Weights of a small transformer language model.
Architecture: RMSNorm before each block, rotary positions, no biases in attention or MLP, untied embeddings, normalized queries and keys.
Training: a variant of Adam for these matrices, 258M tokens, 7880 steps.
MLP neurons of a small language model. Each row is named by its layer, matrix (down: output weights) and neuron, and shows model dimensions 0-127. Each number is 128 + 32 x the weight over its row's rms, rounded and kept within 0 to 255.
Before each neuron's rows, "raises" lists the tokens whose logits its output raises most directly, leaving later layers aside.

raises: "ted", "ting", "ter", "tor", "bor"
L10.down114 [190 123 105 111 106 139 131  94 119 144 130 173  80 134 157 151 108 127 151 150  94 121 125 181  54  76 111  88 118 168 131 126 100  87 113 137 196  98 125 189 120  81 107 152 147 157 118 157  98 115 161 114 147 142 136  61 127  79 134 166 128  92 103 112 186 103 108 135 162 114 128  88 116 111 153 135 183  74 135 141 160 137 121 115 132 125 130  87 108 118 147 183  79  98 118 137 122 170 197 139 104 159 115 112 124 128  71 139  81  88 166 118  37 193 153 153 103 130 119  79 122 129 146 127 110 141 102 129]

raises: "2", "6", "0", "5", "4"
L22.down225 [121 125 157 153 123 135  26 165 142 140 136 129 167 162 200 115 182 172 107 122 131 205 148 149 106 130 113  95  80 155 129  90 138 101 105 153 105 109 192 113 116 114 156 131 125  78  87 117 102 112 110 118 163 113 167 157 152 146  97 108 156  78  89 166 126 116 125  97 150 149 139 154 118  95 164  93 132 103 127 122 143 126 135 126 176 196 115 118  86 168  99 150 174 160 147 138 122 116 128 181  93  86 197  90 132 227  92 102 135 129 143  75 177 105  87 154 132 166 188 129 152 104 120 120 126  98 122 148]

raises: "ter", "==", "====", "tern", "ted"
L18.down414 [ 95 119 205 152  75  97 162 153 147 150 153 101 157 141 132 119  87 186 158 134 135 132 134 153 144 134 123 120  49 152  93  93 191 122 179 130 160  90 159 145  93 113 144 158 185 146 158 135  71 125 171 168  75 162 145 117 133 156  86 152 109  80 107  91 158  97 112 128  88 142  94 148 134  53 186  53 139  74 158 111 111 132 122 153 177  89 135 142  53  98 136 161  94 115 145 190 145 118 131  94  50 106 144 101 122 123 122 150  94 114 135 156 110 130 107 103  94  60 120 144 169 185 151 140 145 116 159  89]

raises: "t", "te", "ting", "tten", "ty"
L22.down428 [ 84 129  86 101 144 162 138 124 168 146 189 159  93  87 106 116  80 159 127 121 123 136 142 102 100 154 126 124 109 191 112 173 134 179 121 126 125 125 120  80 135 123 105  88 132  98 155 113 125 135 114  75 137 157 150  99 134  88 138 155 126  98  84 121 124 170 135 124 116 179 142 127 106 144  87 100 179 149  86 151 120 160  78 112 165 142 124 149 157 131 144 154 148 138 114 161 153 136 153 123  83  55  91 186  88 143 121 149  92 122 154 120 187 166 122 119 147 188 201 140 129 148 107 147 178 159  31 103]

raises: "es", "gue", "ations", "e", "ated"
L15.down11 [ 95 138 168  60 162 196 127 138  60 118 158  90 142 157 111 156 106 153 123 155 108 148 115 155 134 146 137 130 112 119  73  87 111  96 160 123 142 132 124 175 146  80 119 182 150 128 173 157  84 215 125 159 121  89  97  92 133  88 162  93 127 142 188 153  69 143 144  91  48 157  81 160 180 106 136  81  72 130 142 147 130 149 169 133 134 137 130 142 103 114 183 128 105 162 125 107  99  93  73 114 145 150 113 125 111  89 123 159 172 145 127 132 161  98 163  80  98  74 128 151 174 128 137 181 195 104  76 111]

raises: "le", "les", "lect", "ular", "ly"
L22.down654 [113 139 153 125 140 143 137 128 112 149 106 164 139  74  77  67 152 134 130 100 167 118 129 170 152 117  90 127 177 120 189 154 128 146 154 103  80 163 161 122 143  97  76 140 152 142 129 131 165  93 197 147  97 139 129 150  82 164 104 105 148 101 180  76 144 135  97 103 160  71 132  93 137  89 133  56 103  95 101 107 127 104  95 115  62 169 124 117 116  89 115 191 154 187 139 147 125 141 146  88  95 123  88 156 119 147 160 144 126  50  87 117 112  89 111 148 122 215 125 166 164 146 104 104 106  91  56  90]

raises: "ff", "fe", "f", "ver", "fer"
L22.down500 [108 219 113 152 115  91 150 138 135 136 101 132 152 145 163 162 127 139 161 162 188 126 129 123  78 159 130 101 154 122 106 143  94 143 149 114 130 152 112  86 145 151 118 136 149 125  90 109 104 113 154 183 137 157  92 109 103  94  78 130 153  99 166 144 149 154 124  95 202 150  88 111  96 106  94  78 110 105 146  83 162  45 152 111 141  71 176 139 101 133 127 105 152 137  95 179 153  74 132 125 113 149 158  95 110 168 120 185 160 113 146  76 123 118 131 168 141  99 140 139 140 122  74 140 135 106 174  90]

raises: "ities", "if", "our", "om", "iv"
L16.down717 [ 93 167 117 104  75 124 119 143 110 129  94 126  57  74 147 123 139 152 105 121  99 104 131  99 155 134  77 152 112 160 209 115  95 176 129  82 151 135  76 213 150 198 153  78  53 122 136 131 168 146 104 131 171 117 156 115 122  96 121  68 130 147 101 172  89  54 100 124  90 137 129  91 134 153 163 155  88 142 135 117 115  95 146  87 156 123  52 156 139 127 137 154 115 164 147 139 190 101  73 159 102 130 201 114  92 126 118 151 131 186 152 165 111 187 107 126  69 101 179 117 182 115  83 179 133 138 132  89]

raises: "ography", "ological", "ology", "ical", "duc"
L16.down396 [125 142 144 133 174 204 123  94 110  99 118 115 113 120 109 176 133 134 143 154 114  94 127 132  76 165  80 115  89 156 125 136 101 148 125 126 209 104 133 109 113 158 189 129 166 147 117  84 148 154 129 179 146 170  95 150 152 149  52  97 140 164 167 132  92 126 129 102 125 173 107 156 192  87 135  78 109 161  94 115 123 113 176 121 135 140 114 100 134 138 169 120  88  81 141  49 108 170 135 157 160 113 117 111 145 108 115 128  55 134 185  98  89 173 131 101 126 126 109 141  92 186 133 199 169 111  97 163]

raises: "r", "d", "t", "L", "P"
L22.down358 [ 79 131 126 154  81 143 104 145 125 178  79 105  84 141 140 145 137 113 147 182 120 176 194 162 125 188 180 153 171 172 120 170 122 173  85 186 114 120 157 106 107 101 168 124 173 122 151 159 144 169 187 116 134 193 136 122  97 107  48 184  96 133 144 196 142 142 178 124  97 114 119 135 154 167 137 167 171 105  67 157 161 101 102 117 151 141  60 179 160 142 167 124 163 122 129 127 146 138 179  82 108 100 125 196 137 179  41 124  71 118 145 141 128  59 106 143 162 105 127  76 100 146  93 127 176 136 154 141]

raises: "our", "lan", "ly", "ities", "ran"
L19.down335 [127 106 156 169  71 162 148 120 121 159  58 143 119 103  92 170 148 133 125 112 113 120 116 179 166  84 158  90  82 147 181 169 130  85 133  83 155 101 102 181 162 121  83 105 169 100 136 120 129 136 185 124 102 125 137  88 183  89 185  67 103 117 147 106 124 125 116  67 109 170 141 161 179 128 162  91 148 115 144  92 115 119 157 104 128  82 135 148 130  53 164 158 125 158 145 149 178 139 136  84 109 105 156 177 115 106 146 137 137 108  87  95  83  62 148 144 102 134 168 189 152 114 173  83 163 118 122 147]

raises: "ted", "ting", "ter", "house", "tor"
L6.down166 [155 192 139 147  50  92 116 163  81 133 138 156 109 224  92 119 104 119 146  87  77 124 144 167 131 140  41  80 196 154 186 132 145 142 149 108 111 125  78 143 140  98 175 164 155 191 161 128 125  86 114 101 137 139  91 109 117  75 115 139 176  97 134 142 129  80 135 144 176  98 119 140 111  89 138 112 165 106 143 129 163 171 117 119 124 116 101 148 134 135 147 137 134 112  70 126 129 113 111  44 181 176  56 150 162 141  92 106 172  57 166 109 128 137 141 126 134  93  98 159 175 111 159 131 132 136  95 154]

raises: "on", "ó", "ial", "ies", "os"
L16.down407 [118 121 112  99 106 164 135 159 147 120 128 128 106  43 157 239 102 112  87 158 111 119 117  99 124 135 101 120 141 117 142 135 125 136 108 141  87 145 105 107 102 165 137 118 170 162 118 127 150 119 141  89 128 192 140 107 155 183 115  81 136 144 119 132 160  92 126 150 136  80 128 152 108  51  77 155 121 122  74 190 165 129  94  83 117 137  57 149 124 147 118 150  93 195  98 114 125 131 137  32  89 195  48  93 100 113 120 101 110 143 137 123 158 165 165 174 160 126 134 106  99 184 159 172 151  98 180  81]

raises: "ty", "t", "tri", "z", "tin"
L22.down538 [108 139 104  97 137  83 139 137  91 109 107 112 140 176 186 159 121 148 143 116 177 136 108 119  81  90  90 155 121  87 139 138 135  87 154 182 154 128 104 113  86 133  99 122 174 104 127 182  77 136 141 121 173 126  90 123 163 129 132 147 111  67 104 140 138 156 133 116 129 117 126 110 181 115 130 147 156 123 133 204 135 154 170 192 105 119 141 163 148 114 134 126 151 116 105  60  74 175 129 135 176 124 105 144 160 189 121 137  99 112 165 112 136 189 114  80 132 168 121 213 143 115 113 110 143  95 138 160]

raises: "our", "cu", "or", "id", "tor"
L15.down113 [108 157 122 147 120  99 160 116 147 178 111 102  93  89 160  95  60 140 157  94  82  90  66 150 142  96 144 132 132 125  93 154 101 124 151 136 155 160 107 150 178 135 125 176 109 147 183 172  95 105 150 181 130 100  84  97 104 131 178 126 124 154 100 155 103 138 115 119 187 136 115 186  83 162 132 151 108 111 110 155 183 131 149 125 138 147 179 169 148 108 146 128 127 144 128 127  99 173 140  63  67 192  59 122 121 155  84 106  98 125 151 146 137  85 101 101  88 137 221 123 148  97 102  46  99  62 177 156]

raises: "dy", "di", "den", "s", "vo"
L22.down338 [111 126 147 119 100 169 148 129 137 211 140 133 103 124 198 174 153  89 141 120 151 141 114 203 201 130  95 121 162 114 121 118 180 147 123  87 122 124 103  73 153 120 159 138 125 129 141 128 142  72 134 148 161 122 135  79 167 200 143 150 158 121 144 137 180 171 132 114 129  80 123 105 127 116 152 155 144 136  76 169 130  75 141 109 193 157 216 151  54 162 133 138  95  86  96 130 140  98 146 102 124 142  98 158  99 108 109 132  66 114 124  80 116 112  99 161 139 175 113  99 110 134 101 176 146 160 144 122]

raises: "ia", "ship", "ian", "ology", "ological"
L16.down482 [126 131 131 107 127 154 104 183 109  79 134 110 142  90 103 104 165 109  91  82  75 105  85  94 119 156 118 153 137 187 165  87 152  69 180 113 108 136 140 118 169 174 157 127 150  84 102 107  99 157 160 154 162 198  99 154  65 149 134 128 116 134 114 192 131 159 157 121 137 134 193 151  97  99 112 141 117 124 154 159  73 112  85 131  96  79 175 133 134 145 195 154 173 127 191 138 134 141 172 115 152 132 137 197  60 139 101  99 105 153 170 158  76 163 129 140 105 174 164 121  89 188 134 149 160 105 191 144]

raises: "'", "’", "‘", "O", " Island"
L22.down112 [ 98 139 195  98 136 124  67 118 185  90 123 170 118 179 113 181 140 162 154  78 154  95 153 139 130 150 218 223 164 151 109  82 128 108 152 184 108 183 107 135 187 107 109 130 153 112 183 109 104 126 145  94 114 128 171 118 116 102 166 144 151  82 134  98 177 177 103 113 141 137 126 159 128 149  98 156 134 164 165 130  86 100 140 123  86 155 113 115 157 124 146 117 164 113  89 170  82 119 159  84 176 131 134 101  93 143  99 102 128 118 131 164 115  99 148 126 156 199 108 171 109 101 120  90  94 147 124 111]

raises: "ial", "i", "at", "ive", "ed"
L19.down641 [129 112 207 105 110 122 123 138 155 167 124 159 163  97 117  91  77  83 147 165  67  84 107  90 123 114 142  90 133 139  93 122 136 127 133 140  63 164 131 178 160 170 121 123 112  73 148  94  97 129 177 110 150 139 159 135 156 168 151 112 125  86 111 127  68  99  66  85  64 125 127 142 161 116 120  93 140 156 114 122 146 109 106  64  65 101  91 136 156 164 125  80  81 116 159 115 160 138 139  80  90 113 129  61 167 142 109 124 152 193 127 146 139 121  73  76 149 187 146 137 163 121 169 136  95 145 105  75]

raises: "ies", "ver", "ial", "B", "fer"
L22.down133 [182 168 125 105  99 165 169 156 118 110  92 176 105 138  96 182  92  64  92 163  74  70 120 101 126 111 117 142 138 107 119 135 137 148 163 116 129 190 159 131 129 118 112 164 104 111 103 116 119 106 156 115 142 162 147 133 125 127 115 164 150 117 159 145 180 125 151 132  82 112 137 111 100  70 120  78 162 117  74  63  92 148 136  56 108 105 124 172 109 102 158  95 196 151  98 147 174 112  94  58 120 126 139  71 137 159 102 121  93 157 132 151  95 122 161 152 150 156 112 105 130 128 158 165 142 112 153 112]

raises: "es", " appear", "ur", "e", "ment"
L22.down740 [149 116 139 120  64 150  84  95  30 103 147 106 115 104 132 106 123 137  46 110 116 116  96 132 140  95 159 133  99 155  89 173 177 148 130 134 165 146  90  88 187 149 114  89 117 159 146 121  49 150 126 134 101 116 146 126 127 120 171 103 116 171 160 114  94 122 128 105 155 105 166  97 131 148 131 145 152 118 119 135  92 179 177 149 110 173 145 120 107 175 110 150 216 138  94 139 121 143 157 129 121 200 104  92  68 128 123 111  99 143 175 108 137 121  57 128  68 154 172 205 174 111 126 112 140  88 120 133]

raises: "te", "ty", "ting", "t", "ted"
L19.down575 [118 124 163 111 157 118 120 165 115 133 132 100 138 128 145 141 176 170 112  79 144 172 131 142 111 120  56 174 130 125  78 148  70 142 231 111 136 145 118 120 150 148 175 104 109 117 151 129 117 185 135  68 125 153 156 146 128  99 151 139 112  48 111  88 103 155 104 145 132 141 119 167 124 106 129 150 215 142 104 157 147 123  97 178 163  90 138 107 163 158  78  98 175  48 101 117  74 159 111 113 160 134 104 171  72 158 105 112  73  99 128  94 164 188 185 127 154 133 156 149 155 111 198 168 153 123 113 139]

raises: "o", "ial", "el", "os", "ll"
L12.down211 [116  75 144  59  98 109 131 107 131  94 110 107 144 105  93 106 116  94 123 151 129  47 150 139 138 152  60  80 135 121 170 154  98 143 142 131 121 104 113 136 158 143 128 127 151 154 162 146 100 139 136 137 128 150 174 163 154  83  99  68 107 110 117 118 115 187  94  80 139 177 123 120 106 171  94 175 172  98 107 178 126 149 180  89 103 179 109 143  93 117 133 139 166 121 163  92 180 182 131  96 153 168 108  46 135 119 147  92 148 137  74 112 137 127 132 108 167 165 183 147  87 159 193 163  91 139 149 128]

raises: ")", "===", "”", "),", "\""
L9.down553 [114 120  90 138 122 116 135 140 154 105 122 115 144 136 132 134  96 123 103 138  96 152 143  62 109 140 168 124 167 127 125 129 116 121 102 127 162 147 122 152 153 126 194 132 161 133 133 104  87 140 100 114 133 126  88 167 106 132 155 140 111 144 133 130  79 153 137  73 145 103 160 115 152 155 154 146 147 106 186 149  88 145 133 123 167  83 121 135  81 102  91 152 142 135 115 131 120 136 102 105 132 104 143 170 197 177  85 147 146 159 130  99 176 121 105  87 113 108  82 127  82  70 119 170 132  59 114  83]

raises: "ten", "son", "tten", "ive", "ain"
L19.down394 [137 110 186 101 175 101 151 152 120  72 143 177 181 136 175 144 124 190 118 117 103 124  26 119 156 128 134  51 109 138 122 140 150 105 128 110 193  74 131 116  65 107 149  58  59  81 127  92 102 129 139 150 160 135 111 124 167 115 144 143 102 127 157 124 174 165 116 137 125 135 179  56 104 130 147 128 161 149 111 163 112 133 119 116 152  58 196 133  76 164 126 151 155 132 154 144 138 141 152 145 137 118 141 170 161 161 153 115 129 137 175 111 139 109 135  97  94 153  65 175 174  94 144 165 118 182 118  83]

raises: "’", "'", "‘", "′", "ite"
L14.down654 [172 154 127 168 131  79  83 130 139 147 134 151  92 101 110 149 143 148 116 137 118 111 118  66 112 114 226 139 103 175  99  51 141 161 179 158 105 123 136 132 170 134  56 143  81 146 105 124 100 107 180 130  88 143 132 101 164 145 196 115 137 112 186  99 124 157 160  94  63 117 141 142  62 149 119  87 164 150 141 203  98 153 147 101 156 131  70 132 110  60 133 100 138 136 121 111 114 101 144 104 142 126 104  86 183 161  51 118  97  84 142  96 126 130 147 123 135 126  94 157 131 139 111 158  97 127 163 141]

raises: "9", "8", "0", "3", "7"
L19.down437 [116 128 119 138 134 177  61 130 102 109 182 188 127 129 173 110 116 168 105 163 185 147 154 140 168  93 104 147 153 130  84 118 142 129 171 121 139 146 151 123 131 117 120 147 177  89 103 124 100  80 122 102 159 130 210 109 150 154 114 106 104  46 111 139 125 182 104 161 116 105 147 104 120  91 110 148  88 134 138 187 141  44 133  94 187 125 100 119  22 205  78 120 109  68 145 135 172 117 143 147 121 146 183 130 139 148 152 122 113 135  98  99 153  94  97 150 126 165 128 110 105 126 112 133 133 111 150 175]

raises: "les", "le", "ly", "ness", "play"
L14.down593 [182 129 148 123 156 155 152 152 126 147  75 154 153 126 184  95 168 129 182 130 128 141 181 135 147  82 135 140 118  86  70 156 148 153 120 142 127 132  94 199 123 129 174 113 146 160 180 156 147  79 154 117  75 159 132 103 162 165  97 135 129 123 110  98 158 111 134 120 152 125 169 166  43  84 141 127 135 112 136 153 135 161  86 130 132 149  97 147  85 101 105 129 160 167  64  80  67 127 119 124 113 129 157  97 104 179 104 136 144 154  62 144 136 156 140 177 214 125 151 171 102 120  94 126  87 116 113 124]

raises: "ting", "ical", "ted", "te", "ology"
L14.down701 [107 162 102  91 113 121  67 199 149  95 149 183 164 104 119  82 108 171 160  80 133  82 153  83 129 109  88 149 158 175 100 149 134 119  71 130  99 148 109  96  95 153 150 103 166  94  36 102  91 189 111 121  89 129 137  99 167  97 157 115 131  85 117 102  67 155  53 139 135 105 114 145 133 153 102  92 106 143 122 140  57  90  72 101 124  76 118 195 167 148 129 149 117  95 164 153 165 179 116  65 119 147 137 162 108 163 134  86  62 123  96 146 112 178 131 107 132 176 173 142 131 156 105 174 198 137 126 133]

raises: "on", "ó", " States", "ress", "act"
L22.down765 [112 125 165  80 153 125  98 138  40 106 146  83 108  89  86 142 137  93  65 106 117 164 156 106 152  87 127 158 154 127 112 117 100 113  95 129 107 166 108 142  43 137  86 151 169 134 187 104 184 116 162  65 137 146 121 135 162 121  91 152 108  88 150 112 121  96 124 144 128 123 100  74 109  83 127 137 116  97 130 155 102 173  96 104 125  60 114 147 131 166 130 218  93 158  88 170 146 126 150 111 142 115  99 178 101 132 105 137  96 131 108 110 176  78  93 172 141 125 156 145 173 112 149 124 169  61 150 107]

raises: "d", "den", "der", "de", "di"
L19.down223 [160 144 145 106  94 189 152 143 174 131 110 110 103 109 151 138 133 128 196 171 143 146  71 160 160 165 142 128 110  93  76 182 116 167  66 130 106 164 141 101 129 154  90 105 144 178 110 130 145  91 121 170 196 167  93 115 170 152 138 120 143 157 146 160 202 142 106 160  96 104 112 145  87 166  68 103 145 105 124 178 111 118 109 123 116 180 130 109  55 142 123 185  84 143  77 116 146 135 112 155 162 195 153  96 101 157  92 107 151 176 102 133 153 189  84 179 114 111  87 108 189 116  97 153 118 162 116 121]

raises: "et", "ive", "ain", "iv", "row"
L22.down312 [113 115 147 110  90 110 124  95  98  97 106 198 122 153 156 135 130 124 121 186 115  82 100 159 121 122 128 166  83 133  96 143 127 157 155 171 173 129 127 132 124  66 171 107  99  48 108  74  92 124 126 202  73 147 135 172 157 110 106 168 146 111  72 114 167  65 173 157  77 163 132  49 148 109 106 134 109 150 143 119 124 111 145  81 113  82 128 131 114 131 139 115  93 104 165 133  82 112 133  76 114 124  97  66 134 120 175  76  58 142 146 144 131 189 144 101 123 182 111 135 127  91 144 109  49 109 157  64]

raises: "ial", "i", "mmer", "mb", "ch"
L15.down613 [150 177 117 138  95 141  82 111 199 161  78 116 123 163 128  97  50 122 100 114  63  68 126 132  97 145 131 152  75 117 118 168 164 172 100 101 124 133 150 115 151 166  89 129 160 145  88 125 167 113 117 154 117 177 156 101 160 182 151  58 144 161  92 121 103 160  90  54 111 158 134  73 108 204 141 147 176 136  89 169  85 164 120 120 103 189 186  80 130 123 130 140 140 127 183 150 144 104 157 109  88 114 126  93 133 162 123  64 101 158 129 128 110 144 133 144 120 181 208 112 167 150 138  72 143 124 141 116]

raises: "ite", " on", "it", "ity", "ious"
L19.down735 [151 128 133 175 105  99  52  87 152 120  89 187  99 134  93 112 129  65  94 120 110 126 175 132 133 162 149 152  42 159 159  95 133 150 108  70 146 110 105 130 183 152 146 124 126 143 145  63 103 129 140 132 156 129 117 162 220 114 141 106 167  86 127 126 112 101 138 109 126 144 119 102  76  66 124 127 170 119 101 181  53 144  90 132 111 155 123 141 135 133 126 122 113 105 190 139 123 155 104 142 145 102 145  87 120 128  98 201  67 123 158 199 175 141  92  73 153 128 139 165 121 183 165 110 144 151  96 156]

raises: "d", "r", "dy", "ral", "do"
L18.down482 [114 121  94 133  93 154 157 115 113 171  91 107 101 119 169 131 177 108 173 125 105 144 156 161 119 164 110 172 118 124 136 190  99 120 115  71 133  76 121 170 139 103 167 128 107 175 153 128 181 141 146 129 176 166 158  95 108 136 106 167  97 127 190 140 122 159  71 189  90 152 200 117 159 152  55  99 158  83 111 174 179  77 124 146 124 122  44 103 103 164 150 133  96 129  94 133 111 122 174 113 112 212 152 179 117 126 105 101 135 140 134 118 145 130 122 188 112  93 106 138 204 155 100 153 126 137  89 138]

raises: "ure", "ine", "ry", "han", "cy"
L18.down425 [ 89 146  97 146  74  95 102  81 184 162 115 122  38 140 125 145  92 164 148 105 140 107 126 157 158 149 140 104 110 173  96 123 104 178 137 188 132  83 155  93 100 140 187 127 176 108 145 190 115  85 168 134 149 115 110  92 137 125 107 185  53  95 108 162 134 121 168 195 112 109 159  87 173 119 140 145 113 127 103  83 137 185 184 113 101 131 142 161 106 126  63 100 146 149 114 127 167  91 116  76 171 118 112 132 129 129  78 143 114 167 131 108 136 182 117 125 132  88 131 167 124 163 140 147 127 167 144 122]

raises: "===", "==", "In", "The", "\""
L9.down30 [141 155 123 128 152  75 146 101  87  98 105  95 171 181 170 145  75 164 153 179 110 141 122 100  93 130 143 139  95 160 129 107 128 113 110 138 139 172 146 153 165 146 160 122 177 136 164 103  84 125 139 124 129 135 140 179  89 200 147 101 157 122  86 137 114  93 139 163 120 148 158 148 142 142 128 106  67 156 121 145 150 102 130 132 131 151 147 107 129  96  89 112 142 146 155 163 135 133 115  78 131 144  91 135  93 220 165 144 133 167 159 132 114 143 130 114  92 105 105 105 142 154  84 122 142 181  81  90]

raises: "t", "ia", "ian", "ct", "tri"
L22.down314 [132  98 154 123 201 114  98 124 134 151 125 155 102  59 149 101 107 178 178 152 144 106 166 187 100  77 187 183  99 157 133 124 122 105 144 167 108 122 135 125 176  91 109 107 165  43 120 173 112 157 122 130 158  96 129 135  86 142 121  94 113  92  97 104 170 106 171  96 120 125 190 111 103 141 115 145 174 122  99 133  81 180 125 196 142 194 123 120 208 119 142  84 142 133 164 159 137 135 117 103  93 122 119 170 171 172  59 178 107 131 185 124 114 129  95  71 136 125 169 103 140 114 125 105 144 105 124 140]

raises: "min", "r", "ical", "per", "ri"
L15.down626 [150  49  99 164 125 150 103 182 200 107 143 139  83 147 139 138 128 114 150 123 137 126 129 132 108 158 131 106 113 134 102 132 126 116 141 124  86 124 107  89  87 123 209 104 149 160 117 146 152 127 179 120 107 169 140 101 117 159  45 142 128 105  81 133 171 137 111 115  73 128 133 140 120 114 122 101 165 134  82 121 176  86  56  60 168  93  67  87 161 121 167 136 128 119 179 120 101 134 206 112  68 128 177 116 151 101 126 148  69 134 112 194 118 113  69 176 108 163  97 140 122  94 105 122 122 111  95 124]

raises: "5", "6", "4", "8", "1"
L12.down97 [118 200 123 158 105 105 106 183 138 126 137 131 105 105 166  67  71 157 149 131 197 140 190 160  92 122 109  79 135 120 139 127 119  46  97 152  97 134 147 125 147 145 146 143 146 110  41 149 159  76 164 139 163 109 117 116 156 121 126 121 116  74 160  89  66 126 145 133 169 165 153 149 147 112  75 130 116  90 103 143 135  79 150 111 128 112  68 131 112 137  63 125  88 110 112 214 136 164 175 137 199  77 164  95 112 155 169 146 158 116 125 113 116 136 131 134 175 182 124 147 127 121 135 136 106 107 133 119]

raises: "8", "9", "6", "7", "5"
L22.down564 [129 114 123 150 110 174  53 116 114 155 122 134 193 116 166  91  87 110 126 151 169 149 156 131 160 143  85 165 126 162  81 169 216 125 143 160 119 149 147 158 133 101 128 114 108  99  99 168 160  83 162 100 160 147 129 146 178 134  90 135 109  98 144 129 157 144  87 116  95 164 166 145 123 137 182 134 171  78 102 160 146  67 145 127 155 173 153 191  47 124 139 154 104 130 136 122 134  89  87 149 148 132 140  94 116 118 167 181 136 201 108  45 117 109 154 118 159  90 112 100  88  84 116 132 137 164 156 105]

raises: "an", "ain", "American", "ana", "ral"
L22.down512 [164 111 119 117 108 156 122  57 128 139 136 146 115 121 118  30 129 167 164  83 170 122 161 148 137 123 157 178 175 188 148 158 130 146 204 158 122 142 167  75 127  97 110 117 107 144 109 107 155 106  99  92 127  91  85 142 129 138 126  91 124 141 187 170 178 125 154 160 115 122 125 112 109  63 156 143  77 151 129 180 149 140 115 137 139 115 148 138 109 150  88 106 157 152 151 127 103 125 167 112  93 112 139 141  58 181 134 140 113 145 215  75 143 173 186 149 143  88  87 162 159 135 155  97 110 160 147 112]

raises: "ff", "pp", "per", "mmer", "par"
L2.down738 [114 165 101 110 141 129 116  92 143 156 154 111 102 100 165 105 117 176 157 121 141  77  90  47 118 143 150  93 132 111 115 146 145 162 111 136 178 155 124 152 150 192 139 190 162 123  94 113  83  60 128 117  99 129 110  79 113 158 154 137 183 139 137 112 126 130 129 138  85  94 114  88 138 175 139 148 184 130 167 130 110  96 146 144 126 146 149 123  93 102 159 105 166 143  53 135  78 146 198 146 113 175 181 132  58 129 107 139  91 149  58 174 165 167  99 193 116 151 213 114 161 203 125 146 104 144 155 134]

raises: "and", "ities", "ies", "y", "ial"
L22.down187 [173 111 153 105  99 175 137 125 150 186  81 134 144 126 137 111 156 141  54 150 161  79  74 144 138 106 144 117  98 137 134 100 137  87 102 151 139 126 149 129 180 139 135  95 161 160  81  94 130 134  98 114 175 134 148  86 147 159 133 138 119 140 158  73  94 148 148 135 146 169 129 168  73 176 122 162 117 181 148  95 122 140 149 156  93 111  61 108 130 148 114  93 125 158 104 142 186 180 163 133 182  85 204 114  86 127 194 172 145 168 132  97 119 146 139  74 152 215 109  42 104 126 161 137 125 136 149 136]

raises: "shire", "ment", "cle", "ction", "com"
L10.down72 [134 184 122 108 133 183 153  62 148  89 127 127 165 104 180 168 130 189 111 132 173 137 177 207 120  91  85 104 152 165 109 165 192 142 169 185  69 109 166 118 116 108 116 150 119  77 114 125 142 161 154  76 166 115 148 100 144 121 198 158  91 157 168 133  91 141 106  77 132 137 137 157 148 170 106 120 117 139 122 170 163  95 144 107 149 154 126 111 127  99 116 113 143 152  96 116 123 133 111 114  88 138 146 137  12  93 108 191 103 170 167 146 117 129 190 131 107 171 165 118 136 113 192 137 111 124 153  80]

raises: "son", "port", "com", "ations", "ment"
L18.down468 [ 99 162 112  70 217 107 156 100 124  76 100 183 130 120  89 136 111 156 124 113 189 132 140 125 133 149 142  95 123 158 140 151  99  97 122 131  94  87 150 150  99 140 174 103  93 129 150 106 111 115  94 140 142 117 111 160 135 167 113  90  24 115 139 113 109 107 151 134 130 131 169 120 181 118 100 111 103 173 126 122  62 147 122 147 167 124 119 144 117 117  89 116 154 106 148  65  87  99 163 103 113  78 151 138 149  91 118 160  88  78 177 166 163  93 117 123  93  96 119 185 137 120 210 154  49 146 144 114]

raises: "e", "ell", "ea", "es", "gue"
L16.down346 [102 121 144  32 110 165 185 143 137 109 149 166 115 159 158 158 132 175 107 142 161  97 177 119 127 174  61  90 126 105 168  99 142 171 168 123 138 120 114 148 117  94  91 146 127 133 144 105  86 144 135 177 138 157 162 125  92  81 151 145 128 130 161 100  36 197 120  70 161  38 117 123 132 115 130 117 109 129 172 126 101 172 113 158  88 160 141 124 155 169 107 185 142  55  99 119 153 171  96 104 149 155 115 144 163 181 123 107 137 136 165  89 132 120  83  62 101 124 153 188 156 162 146 143 168  67 119 120]